config = dict(
    norm_place='pre',
    rope_base=10000.0,
    init_std_qkv=0.0237,
    lr_mult_o=4.0,
    train_tokens=426900000,
)
MLP neurons of a small language model. Each row is named by its layer, matrix (down: output weights) and neuron, and shows model dimensions 64-319. Each number is 500 + 50 x the weight over its row's rms, rounded and kept within 0 to 999. Numbers have three digits each. A neuron's up and down rows have the sign that makes its largest values positive.
After each neuron's rows, "fires before" lists the tokens most often just after its 100 highest values on Wikipedia text that the model never trained on. A number after a token or word is its count.

L6.down345:569504437433428484508566450525462417431442492528428452534537520561558445501483557560494502419521564498530469483483410488507479507526563512445439466519531529533430490450549482578518553485474474497527463499594493443517489501434622444520474540457521403544486451522473507578532486463538543499522588402568478464484460471490490487542502487474471476517488589498575513522553470489335515544501542441504502447513450415534498586521590525521517577541441518527558524612565487604534473572468563498521520465466427502467490454559511479480487543509566575474572459461477526521488575541499401496451558519453449465531574582521575603543479585534562591414502435420514370524484476520526427375591644450478491614487536380477408480525523510459488551477510471508508448512489503582540532506450565
fires before: " the" 46, " his" 4, " than" 4

L5.down119:530543550435450568551501522540462550477517471498443533442443438444601491410418427549572490511471528521411534490509540478514498489571579477443532512519569533501530429448517514446595461481409453526553488439533437409524489505547530432508521469512497381495502505485567522507478459474492586474492502561467460429481548475462482589502487527543398539423470499560435481468417508457494474496481422510497544557568500512440507519523432514473524493497467525495492492565533563493482492485550496480549434421609535489559502425482445486549513617569509499543591500543514493457494492578454549504520542491577514493489494512507542538468521600417503552530554513511498453563604504433549558461536401538548532481462454571498445490545554565371417559572527425555470496620440460576446452439473465
fires before: ":" 29, " (" 17, "==" 6, "\n" 4, " U" 4

L5.down390:492471496448474444438528505553386527524473478499534440525531432475506611526381548610424490480510567524471504521506431519486670528549480416512558505562538510544490541484575441638506452431450518507483429519475388497500492562480484486489559472531445516525412481520457538535485496536539456514606514451455499516619585585567555589547583426456487482461535431516529500501477520542470508551512556504465469498471511642490514522510483446436520512510547554512534549445540505530416490542496473480366490471531539464501412388555514470507553503454453521554544595407563477399455512536503489533539487606473463441578513526497516503472516527572402567496536525471484453554482442545536584537461529516499534464479562559459504470482516498515510493531562552504435555430499581410517500511477655
fires before: " |" 19, "i" 12, "," 12, " and" 7, "." 7

L8.down260:588464517539489453429492536410491479500497463547457427497485487505474465566541442530539526484461470444466442506519495485418471506436563523539451479410520577484478501644540530493558466402544512559463399523459584506519506538477495489436496541521492404477406488544565542433462499476506428494484493423500469518440557482534604514546504513535561477589553458512593526436441526490526528466476567503573522504518428522535499551492500502436604492540452471574585442580535409526514458517554407505392554492494501563514515500471576558456455520510425459485451585561478504519446577506464516572526615431535463447463498521482560516528524523493558488386509507485414509468461402424559473559470556485488513433486484364509425404452535442508468461515588559530484422474458513546463507464572547
fires before: " |" 18, ":" 11, "ed" 8, " of" 6, "als" 6, ")" 4

L6.down515:545486514489481481503454543510482491568464515412498607596443480515462507574465491640521513487528474486488511484482540419412553447568428396599390553492476474487457420541471515540448378508520567416459516481527391444445631501537463509539513494549476491445508406467447524481403515521505508493569425535529448418563460546578553528547606540421488494531506477590473559479473527476478455517513510525436444474498535597525452499562517514487469445453482486489419457406492432471545409475381453536465464457517495558555452475506517505560567516509470458531515528522605554467485501580463430378599438569516499433526434497493512507553552516501476480491514481485522540588513526513534612524443495504473616494413501495381547498422452463584490455458458503417505588490545468519513501454461623
fires before: " |" 24, "," 19, ")" 7, "." 7

L3.down537:481480599498474532499522503507442550394482456513523410409460575492505496473566421515577443581540480501483487496486455511582429490491444508539397503480498450497552483510416521555445634583484449527406468461436586571541524546489561462499531494445527528580567571468489549480521442618509499518510468581543483449489499471440460553404427494468509474472435513508497545484524506564501464488531427506413509594532491525496563533425455529513566493459558564576487437503557570467484441438472440504504492436467526437513516510502512523509490378612575523504524412537447491534479523453418470485543506459458559459457496469524580493484509524380466566472509471541657555558486485550382518501356552491479624426519473490620491628471440398514510510465519522477504454498500492507511480528470516
fires before: "\n" 44, "|" 18, "-" 8, "0" 7, "The" 5

L5.down439:510491458567435515469487493498538538493529533540427554510434450536494556512476487502547476544431528496433456548521464496524454570475538516479532506502437515528394469529548458546506452453471472577433466540466539523474487584455509502565439531583562543506469398525490546489489557384543556507560544465403491471476458449450477388519496505553484450476652523605524479617487529472476511512472536505529480445529480448555488464478517521398460457528463516461482539528429601518455464577507483546460385482583483389443573503569460520551527458493462433459525399429603575445594495535537488444527510480503593475515466439475530467526452477507443513501531489514429474546481541498517523496603560425447444478465583608401506526485467499507409476501535524446541440501527505569431461477450490
fires before: "ed" 27, "ie" 8, "el" 7, "ing" 6, "ement" 6, "ers" 5

L2.down201:495519472518439515579512542519502510463521484523519563587467560507529546460543522523515475520462415480540517557469500460576487416434522426545526495533502472449440571544566559482505502471543502536527510499503490485495501524453460452414505497515516460426482547515470342529548468556492457421473524566644458470480527583567511531364462478487524526472567480486478490514555438458533536543540538586537492431461431464459513534547332496420558510478573510515497495419481546498538489549467506521528500483572494424480499495460470415521482484502482569505525533524404531581529592531570504501501526543464565520497418437499470448465619505497434508530566460543593524513512522489510581456512495475512554577490566492482548448541438563481556495462487599449532507492537545523388442393484542
fires before: "\n" 55

L9.down408:465473592492554447533544518498591632539451481496458512471473449435418486483543407511522524453466526456423523535623531535493436566537350505543521500523464483516490509542515501487422471521534425547465445596477494425542508446531604582587510509545477459443435469491420491449436451516528479542534483489544491497548508499498491522516596561507476396489562541549514669370500470480475526428458477645495459467563484517457544506477480546514491500452408563446535533565526554599476436510501487534412519487497613463544474487519531529499486458457531533446493448530550543563532445516510522474580522561410473507523502419473476471480471502537470551523535537492517554453484544546513504528448509496505481492422501499469529501434532363507497518498533578462536526585551524467506448457484298
fires before: " (" 25, "," 17, " |" 9, " is" 8, "." 6, " was" 5

L5.down211:536530498490590510557526446495500500510488548493436477482488464439467584481517499481507591495494514525488381493486499490465526590507592479523485545524502505599435516526478481521384600483473448467492552499522435506474453511488530506565483479474482500422562434591439420556458574500575552511500469406471463423444441483376510565496535538423503461477581458556533573482495512478479514433414506504488667512511556581520548442567519409552611550595457466456512486502535574472539535505512553460465444454543464511457442550470526577432516520482391507464494490401532517494535494510506464522539502523429536449482420463553551446513525491467465456391499527506481561497480532465550427357553505546500442524576377471570385450545464525473555525591411589489536460458471542395471486569451407
fires before: "ed" 18, "s" 14, "ing" 11, "er" 8

L3.down542:489401516508319463553515454499465620443497522482477523415566533501500471529462533411406483447516508486537585564513475409561578502475481551488604524512458460621513515436467446444499497464455496426429549541553416550461565430535454537471484533496498522462516514530438499531562428477473506484435436493466442467502482429460487398490541509505530496558529501485507515466446474487519425426486515462524465452469542517527461478564492510426471541494471485493558511553483340504522607509407496445508542418458440515425510527578584539461559541580525462449491471453525504513588404509499394523536504424473508508520499498491552502517490571535538523551491455516502496523510592494547558545554521525564482546421462469450570427507532377570497510447503527473487500453462448491500588447464572
fires before: " a" 45, " an" 18, ":" 8, " the" 6

L8.down175:475505452482467475506553460509579518523487556529511500516519513596509485573419602487523476482577465479455514491524497498501446544493555534445466503532403445578536471563409446530502527473519473479544431442465467569482464591497494483539534474476520581494418605612496556540590523501452444516473411632438516458508517479538550512469521508447482487479535619487591481448401449545488473484425532479525452496487481512493436456432428533497448542544481485459520534466458561504447554561487448510461498572598589476495552512537561463501471553595461548463551618558483509605515425479533492537462619484555448445552495514455498575520501420548454329497510448582498548430404420496568465531475587499576512463420468609567448472508477528483481491510507502491503419544546513590466455508560573
fires before: "ience" 14, "i" 8, "ter" 8, "ot" 8, "ott" 8, "ient" 5

L6.down11:470558410464513520538589587478400585552468392421540479586553455503469535460446544516523421501444491516396468491508496421435589524455462491521401517530589515508496462523532470519487522558567494505442600530491410545484477421541474459472488371523392555361449584541508537530420478462495510438545481515478501512588611489432504549583475511439536511468429523486556486446490573473462557473513511437476493433464455641558498480466526525513455507534503536478570568391465444509548497586464477536565493550488381580520455493565486432427533457441558483531513545504531532487495585508520591494487428536476467450454429480485501585526513541533518451586552476548465431453548519489503489553537498534553504452451553503434521464551476540495486482521424572441428456511465511464542499580520611
fires before: "\n" 50, " |" 8, "e" 7

L3.down297:466431523522547542468476592580455464531512414526652568492424515530511471548530500493534417594572464505602536501466569421588528550587503525454583526569452564505429454504546527531383483465524476493422489490604513461498473464503434584389480560634414506570600435514541514544469447499488490439533541445556491481480414503461523410484476446517486468470513562582529615577445481520398515457382518503563463428539477457494543441491483477484479513488459484528550537540426575503502515456523502520482482504512496501451549511503412472561512479521454504510533400446478571459461475466474406577476487581532538476532496500469439442421554440491445594557573587488455564534509395459490594466506376500466533561470475480536485482535541500501530512498521468423508469468472571598504511525465574
fires before: " |" 74, ")" 6

L9.down70:504447540504554514498480522543526561500537513464508451497640474513452505465528443452526518449524385548541511471578427512547552440520482450486497496482506455469427591480465569477362524545454575486410492549430475575546529477471446512493414474504549616501518448385497488585482484531532503524511492445579505505456535511393433499579444534469551498543561515420410521438433428460436432475511440384456527558543515436611476491517617524480550564455496463600492478423496443505440457552459570436498516520491519531422557479530485482536491516505535496548518503516487487496573521535516419553484551399513449475568484402483479543526505486486482518521505540399551559520527584460453458558475553477522414467533471489472456407509524583493629448570531495545518489433526508488546440605461541
fires before: " the" 23, " that" 22, "ed" 5

L6.down495:573472552563486511569509420488520373351447458521508475432477516537551524542477498518553488413611524521439441473502490472544552496442597379408597582435456450483632464417486545409481527508495425596483512506486477432450563600552458491422391604492581426524486435476499501438482558382566398451506446511507502579537449589493465546410528496529542506503576504492454466533528520484553519500429512559485489489535579418540485530529428462578418471478539437505497505528509549565539553500478497480566518461508492548559559504617534528497498502482576472580518514496560518524427506492378518473486493451562533552486498486579516610476456441527487519547485522570603497496466532536547476553515522486489435525428468531544430528462455339515531445491453481474636525471516487459514542497441564
fires before: "\n" 85

L9.down555:582428479612399522478472454408495451503458472535487516452553375451458403498577541555421571570465395449564579506470427481480520537516489511507477458502507381633462516502491506580517504431508414529481473487501469576486366503513537495579479497552471542454447547544471554493538470528481556483489543496501620514503464521504565402477588500470527522426408448409582419535566537540513614508442554470559453575485480452465528436469501575414454515511519483532562496565505573502380478477546499490449460531509560538549521488484566460508516513323493579499441561449522430466478496473483486541504473516555572491497446432489483581473575489497456540478473452500514505434538479500504489515478505536430471544512426466552518450520501530548458518562558491582496510521559481566486504536355478
fires before: " |" 22, "m" 12, "q" 9, "." 9, "g" 6, "t" 6

L5.down36:545493568456454553491490453492406484461495413462465458492466448422518502532461404529621507523401580478479517494641430498585507528396545490578470521453413481400504429476429571552599522484489427460444538573568572452522495435503511464538402552492472531426530507542530484501488510462491541449500502541558491524539530392576457568514477575444385443546523488480440476453520459559483552494499487523507504549504497541446390445447546502446545471528490542477418557579572415461457491485448470448396500425495515514542542545538500445501493400449499524496560559479452494484495463572442491446591454479465419559471448503562440602458395427470478448454552454489507549457529561503488571514461479511535501398526533530478421589473519395432525494470503446502554482525502488524442544588428545
fires before: "\n" 92, "ered" 4

L8.down182:546470427546524590572406561482474472501461511549427398544547534436499525484446482482581454531536538479487463536492524442481637491471512492449516526454523480445442597531543497490406566488425494538456615541369455504554551500478466483512400512575588544544553516456573498448510556424505446458547503439458529525562478475452547450490525530539388546396431547441451521482520503528508493546476520473416402562444527406598554534561496402538456516542525522462581489603473455568518529541530529543521489431539492534521584466572463517570509487509605560473521432546464521499483385476455461458452545511485517563558531421474467560475551565487487319487540570496570465511438485517484510508502492481560444526521621530466447489555454523550500496485538496629578459530504483450495549529447529
fires before: "\n" 33, "y" 13, "-" 7

L8.down613:531509423452509547632537500555509557452556470517426516440498508482460480495468482529456435518535459491410530392507506475426611518488444518435481553577502480430457467514366491478571611508527570513556427442457405485529476412468488433476515500535427469456495481487408504514472499474531532491610500463458469436483394557431554514511444578544565523550462460557475492465522507460529548613493446454432483391498589447436526517589426481551567465626555547494435475458463541530562504483428548504510424562575412475452502486527455471559489496594398524481497466486451464475501512669498503459462523436489452483431531594471518471548503516541456564539650414532531401542466593474465437510449548537535489570524530537520503446475517514535472629478527494515553490497470484498439438493497534
fires before: " |" 44, ";" 10, ")" 8

L3.down103:523496582536513591568503434457489509478533542559494443469490604516488473522599502479545590538408508439486604496506422512473495465534626510481436532581541521573461512376505521421395445429479572499493480517470454450488526459498515554488557475526406535501537486545550374452439489524403523519551518541552478467541473403515489473530463556484486503430531476560499486478435519547477457493481513502499461528558508537457593555538607531560468444497520546486479429575495419464467450481512467528486517391515439417537487507510494472543547486541533495464488555579552540578526587542474466533521489473502502501520555548538465578463481435519532513446623483481391440423423548526549441502508524561382554626491540533442521526441505578445417459566512402449503491446424573481468480465498509
fires before: " the" 38, " States" 5, "ip" 5, "or" 4, "ad" 4

L3.down194:584509558555504424530426576501404497423538542489458539573545455465452596528490522539295461395500570486453575533499465527528476601471537438589452517508533456516478525447542479475563619528494575527512442532481526543483438562438537515537481582514510588501422482404522472550495567441527380573505553493502521382550437543433546583449514519470389496508618448544612502570501453509537489473472486511496478439605488513482541533426586506492465495542435494545410533513455477503543534533470500485529554570537563502598494480560497499464442509425530547491544563510496492483576473475540458464521439486428565592451447469518475567496504513561496463539491455514487587548455434567469445436456516542449507444488482452502567484497448412539517401540504542477531486552535527428547511481501478
fires before: "ing" 11, "er" 10, "ten" 8, "ic" 8, "ars" 7, "ical" 6

L3.down407:491502521428579370495499469485500361500496413557553466462521539499495533427513448514470444440583550514563463513418470502503531431522529434482502489485463560594536615442556463542521506426542402454460445543513435607470469476497525472494611500465622488462467556470497506401502485505514432574521436500486508522510531393553519499461502415471545546422500522510505603566439529426608476520450547513569537474579521387480501546482463530472480571495475457481566517565542464520494426550537498504472512571504478471510520378476511479508481443511461508501515544521486534549545473512495510503569527598484462486505478463482539448468569511598560546623386454493501553494448489561392489524478459518622517499489505476614584421499515473504458479492453577550446605485540558601480471573525431
fires before: "," 30, "." 13, " |" 12, "–" 5, " of" 4, " c" 4

L9.down293:412536641472502572481482574415497521427531409458371447595475551474559505571444512505513406479539477526505446488464531574411605456473542487505508496522507451516523488340473448457490527512538576513445453476506544564415500475492536496471467514598520601539576410451538539507452513513484459459495472520523540525433543551500590449471595430521529456506510446438443586504488550501548482397411472500613569561499501452455502483538479453471444423488527469528499394575599491507438477476513503444494499497616407626528464449528452491404452537525535462451534452471503512517504533477479501497512429526480553432554570529516480485523540515550514612570491514480464473568516503498485540547490471488558449471438506468487433441489427501581470433513581545529618539444436507512549465497568460
fires before: "\n" 28, "e" 17, "-" 14, " the" 4

L9.down369:448491523446548528459489544533513518519562494555572538421512456416493388475488508501437645571422511481414528575459453454497516579518484534518616378493531461536523613490519459445511425501500447456493447592541469481573507543578553483478396474488567515481454473459511599459481580452482478504488508458534549433483485525462506550543596486574452543529474425590563525508572450507559522516434511504479457500479468461455454475445490525440553521501528522515534511478536499477488454460508476456497438469571480411474429490494541595544561481512474403520412552473575596459588511533463539425512511437479502457449507518500465534497450544487512528458552555588588535468502386442459518613539468534626495530511598530515469496443512459455511475480587552511441530491533441530508589487500580
fires before: ":" 59, " |" 7, "ate" 6, " d" 4

L9.down438:487524477544501508533440474507574558517515527458503560482447487472549459511399479554527553528482477431538405468557531416412483487540484500566504589451534439506472532586492545469524578408473514528492462503475582506556539527578500555455419557493512532509536520681435553483458452520455492439399530652421488571558561534468463591426431501541514475461469446505478475490534461478604526580505601469521492476566514559394554483443440474402480518563442526456467463427476471518476487484561608467499543500567553476481569470556448521555524513577433494536533562539463482561621510485520506542457568494477533442426533550612586453484578489507418433469532479421448545483492558549507484568439496546450431454492513566440465544483425509444545440474450474543541573458468496514427505524519508
fires before: "s" 20, "." 14, "," 11, " to" 5, " the" 4

L2.down541:615412450535495408500551577485476568486450560481471565507397501469501469638456450473505428474454505495506444473472535510489484451518529574525530416525517489513561460496518565494525430500570454458468452518516467509537573498462541440468518569421519441476523372549526505406442553422473512551430539496473483542482566448519537553612621428470588474531552437459520440527466512518425456485405534468506484554548508441441572524539525550475467496440477423557510628513524540464452482529549516521495513534573511523550408585431508496520565500574572485584508487357509503537525508498514590497503445411500572433497367497514422507531506513380545583511421477517571506478567437371517514422505496468548482586520582464535519503530488492470502492493527517434511538519556571449475516528471530
fires before: "it" 11, "its" 10, "ion" 9, "l" 8, "c" 7, "iversity" 5

L6.down9:435408550457439474541375501421465545461418539545479523543543501498467537527442441525460579506561470515493469569473391582528487489533584512507569498564540529544435433615544446538521521542444431507500495502476415545508523522456445477521424377425499486435516444572565458565571432483507552491505529520500585420490523593466526548562346496528463506439462497488414503500496455479472430475502472412510524481449518520452558547484456486504424347450509564515566556596596463522514587524485441496514536494436498383484467463505402507584473610651542415463459499614502503478494412511561503563469504524522476469586542525561393439445492482513568551470463491445612471610503542484508554549530512406487467429432543561526501479472569472520486581526483360501520509557532489522473530469464530
fires before: "ine" 13, "el" 11, "k" 10, "m" 7, "outh" 6, "ey" 5

L6.down34:505533451596615552424424518474471494557612547489492452497390478597467451530477465469422509518437509464473493439443495479612504535560506490457521550537481483543464513517499516570488521497540481495507544493507544379549503456411535467463519494516564462460524488483573542543546382474507487512569458535462586396536557435534507547573569454562487524605507464490525594494533443494547532574458518555535531445534499486524467481507548659453457462488515506456492479548469490491488473514461482531478501512486614547514482483469509599429496410488571532549539494464389451458529506486537524455440523554494468436474550439455482573466605464471549570542497468398501516434549520424520502479466463450425564520484514546542541573492457390477507549498438431488458520431481436575531459396462542
fires before: " |" 36, "–" 12, " 1" 6, " 3" 4

L3.down385:431370414516478482447494504473567559427421485436578460486439494506457488510541444539458416483489493522462530497497529516513588489493430480546474387534529466523476530571617586617537494532604581605424434469417504538436442452472567488449488462468455515482489479496489485443499534528550480415514483528585472489397496592537488416495520480513551370524524499543540452566471495571418473453536453482519515497603408525516516530489484531405486586403462479496549449481433484428454542488432486469629576460563414542423582552474481564470504440537451583429506546540475520478465541514488434486448530582520467441470498455502414510453531486537507583593525573492504456424478506493488567505443470502485471467471511665518482547514439602450523557461498558491508523479466547601510536554426504
fires before: " |" 39, "-" 6, "%" 4, "3" 4, ";" 4

L8.down592:530415489426473502537452535558543470430456515494493494420567457448513493518561421501459544579466541561467465462562468493568481482551491587538471443534574510463487516594395458473465521558573517535561412516415461579431419519461484438595422563462482565481555428489538497522484505426474470392487519383508514538471469449536521456469625570472617509574481422502525523526498589479511544412560506542527534540544508535526470392450450486523521622375455535419600489398467411492440424511564586445494493547601493500525511464447478541553507474543412550491448511471493553537451480535585412528524494485489486535508413433512549512475514561536495486479527531513525480503623532549483455496398478519422487472452506557540412562446494470437542481385467440534494472481507482443516527510526462
fires before: " a" 34, ":" 31, " an" 17, " 0" 6

L6.down172:488466488447387448443515555533473460484517522532471479358471492485393559496463546498429465531582507522478478515530537488479496545555458505480512529510531488495564460501510481527446545530381445496368422496556518477554421446494514522507538483442545461559503532559546453527553572434527466503530588593523510515536570487555513438513451509506459521525494340524413473483545427454494484519515480465503563616542550510501499497465513509540516561434528489553557459516478494589514497603558462413475475462501429511362485536498465527389553544511543535552495525575550483505486531452557532461487440449518504488492424465491633446546522550558487577512532494584605421561479462495506532601553528454524512582456525492508485510465379504440595425451527546520558469445565401499509512433542555
fires before: " |" 27, "mp" 15, " d" 6, ":" 5, "m" 4, "g" 4

L5.down477:522593535516477501502466447417629501470496537548539551442515514524477436545540447524500483423583564571574516552513502517588477460507498514492523600547463512492483483431528522539555399526421586444600555544511472507581479563489536519394528490499514609492471508571491462552456486493506430553525404526398528451570389445408521587498495516442609528465498480461545505546499474427513512492468495621493561438601537478491524486535536578500515537509516484525517502471499301478523555498526475542540513426591503507565394598601492560534580519590427520527511487478485504480529542468410468464469484469509598427457520374515445440536469489538497495581458462619489522530497496552494481557480573482481483523491466457482545488451418518516541496455447368541543460504479426488511522555521435
fires before: " a" 33, " an" 17, " direct" 7, " \"" 6, "=" 5, "ed" 5

L3.down164:510539523443431489424399553609609587543486494450471535529512426557479538573453458490476432443446467426502491583575543483496501386499482516510585569504468514545465474503486482492503442434487478486421482405481498480514528505493506459510436388483570469491540492547520476490474520584529448533463546497495436458587534545480572519459526489438473619465531445477500384517647512485492448396412420536453468515552487397459485514506389548507389521519487609493508443446514474584513469479519475458482535486392493482403480469566498520459538477508480525446470508526506469581425493535439472484506405524494460472497461509556547462459534435457521628453526458571539502528521548443491424464605448391498538558501562489516492560519505517668477453372494532476529485525449510405532540412396473
fires before: " |" 29, "%" 28, " m" 6, " (" 5

L3.down468:526562541519551462569543571485556558489463517494506604453553584481464502436437542523537600559488498518532521513529479529490392513491544493591623470516516443518370533440605466444523573483479405446503413482522564474506572484507526492466468553506544475416509545467510488493472408574411540515554532543567498529536625483565543353526536564493453456456559445552402464565510530536498491465489486469529441462529504523460511428524500476502580547465524532526428400601461462478507398563497493525434550381424483402534503600568579501435411533496594450420578576496461534471427489569543561564511568516406433476589584435491469441494447507530546577481494437463461499521493518494537509465575521497495484486411488479536467597542472498500509584583488469497520585418452528456487509495540450
fires before: "\n" 32, "ina" 7, "er" 5, "age" 4, "ol" 4, "en" 4

L6.down543:541522562630505496503477401518505453539556520489492441496608438528579476504463472482481566593468506481538564469439402534409450545446427555463459475519472495490407527477536457513489490628497442500503562514501436454472485604526518486567509421646537380517424477574517441621461580581568551545465462479451495520486471626554418452506563490586577473430463464495586468499480423477515536496543527525556522529521482454558552417438477527501532479502472354435477491489369441530459459509547561468545621507531511462529472560526511527551496473539510498514539494581443531427547465374591473453494552559525542525504619581457469557486430517476551483584484530550504469503446454435504542513538511428501501557568451519504551503540473558468541498524570416574450479470537503531496493453435498
fires before: " |" 29, " \"" 10, "g" 5, "e" 4, " S" 4

L9.down627:495524489605524432572482451545355508473570476576516446522417409507493446486409430453533454470552490364394486509526601508545557592479456519568581545497467502597430534511460524503464560436523465483535496508472537567515551488565493562436447435540458487522412482585514502530573489540492442519535438559515481511496515523483418536493530420518494494560485479511520495486502572467450506432459514613498531552542518545414557533513552442464516477531473529486559386495458464557505535469504540332453490552492466480526538504361510471418464557499520464480516546474586630486498443553552525472536444424404422510565625545452503443527438548462509598538528476545545460467544430495520483477560490588415510414559462525560472527467482473420458465563453501545461451407423538483508595499512476
fires before: " of" 19, " in" 11, " to" 9, "," 7, " ==" 6, " and" 6

L6.down141:524428494515525460453491579548448480426441537574550540497542565438476387564509409445554375523520527508500495425395494460425566458494497520565505406595557512531526485500484485469476562532571528491455498502566555468439524458512499529561483515480560504467494538435530444505547494496468516472565533465418571434525474435550447574562478500475480488533434407444427454457453503475419503511524528487403469493551484508469519520383506562481435488494569552495474511536482460493587511421483425476476505534474466498505522462448457569523475561682556453439486526523469459473585415526499438534453574597545483516478473564512528535545488518466497460582485489491544427418516536434431528549455519545510469510531542451545453521450514407544498468472515508591430447398386478554467499529575517
fires before: "\n" 53, " " 12

L2.down86:600426522503496506429499514533490547546491510501528523511424501490488599501540479485503513519592524533500483600483589500569441574579546555563381531503565567487518488482482438511373486381541544441327486505504493534514381528502517466482499466445475464569539554511563580586458562548514564503483464454487442484485493480511567492584582428498449513506563513447525515519445537500528526507491371455500450561481557491498528478444511392509497463522511459483428543474495539542562553562553540507583525550504541444427456516480572525517433489539521524524439500497479517502537534540475486447599527528438532544572471512447427451404518468498485476481535512567462479444528388601500499584582411534636464543408592409495477510424476423574524513547502470562504483547559500469591493520483462
fires before: "ong" 14, "ic" 10, "ical" 9, "ia" 7, "al" 6, "ount" 5

L2.down174:580486582492493437501498588393489442457517490463535445537354510480557518533504502546460508548478458514513448594553509562530511536501482502443480503587386473495436526519464441473447420445538508531564560481504543453408516416440480445457482502447510453552496472465461573605572545496534435405521485512505541537478551457581407534570538469561498571514498347533529448548436524491480444650593409434465535586571454469539492565436507509541463482477532490502477506427531500474536429555508456520497487502487576495505493515482458533563499429557499514637494520456501530546531520597542460502506503560478554462473492427446446524554434509401524423532438480479464488472451430507424503529508521463523440603499490528451553551513516483510523550385509514432541490605487390477573463451436483
fires before: "ic" 20, "ical" 19, "ician" 11, "s" 5, "ality" 4, "al" 4

L9.down253:495503552552541500466462507544537481528478457498643445511504542450484540512408513452553458590412454565505469542465528429519534588590475536482434387460466525479557480426513524459423554537471446543554452398450519484521411481526503508459482595486449479478524582445521462496508397481531528540584496514492573535463497525453383537443455573446423442528496495508413524449494380479480571579382519492489538493509408495465475539470461498418536526527530531433487547528487545548436512517459443447584556536507476428495467477434455466538457530478449585457528515397454520510522496558469460503455569572531477624401422569435485522456528464519402475380594486540553516491501423412576426442549453549426553494578535480411437521427464489515504459498506513584472457522555420449511533450468542
fires before: " |" 25, ":" 20, "." 11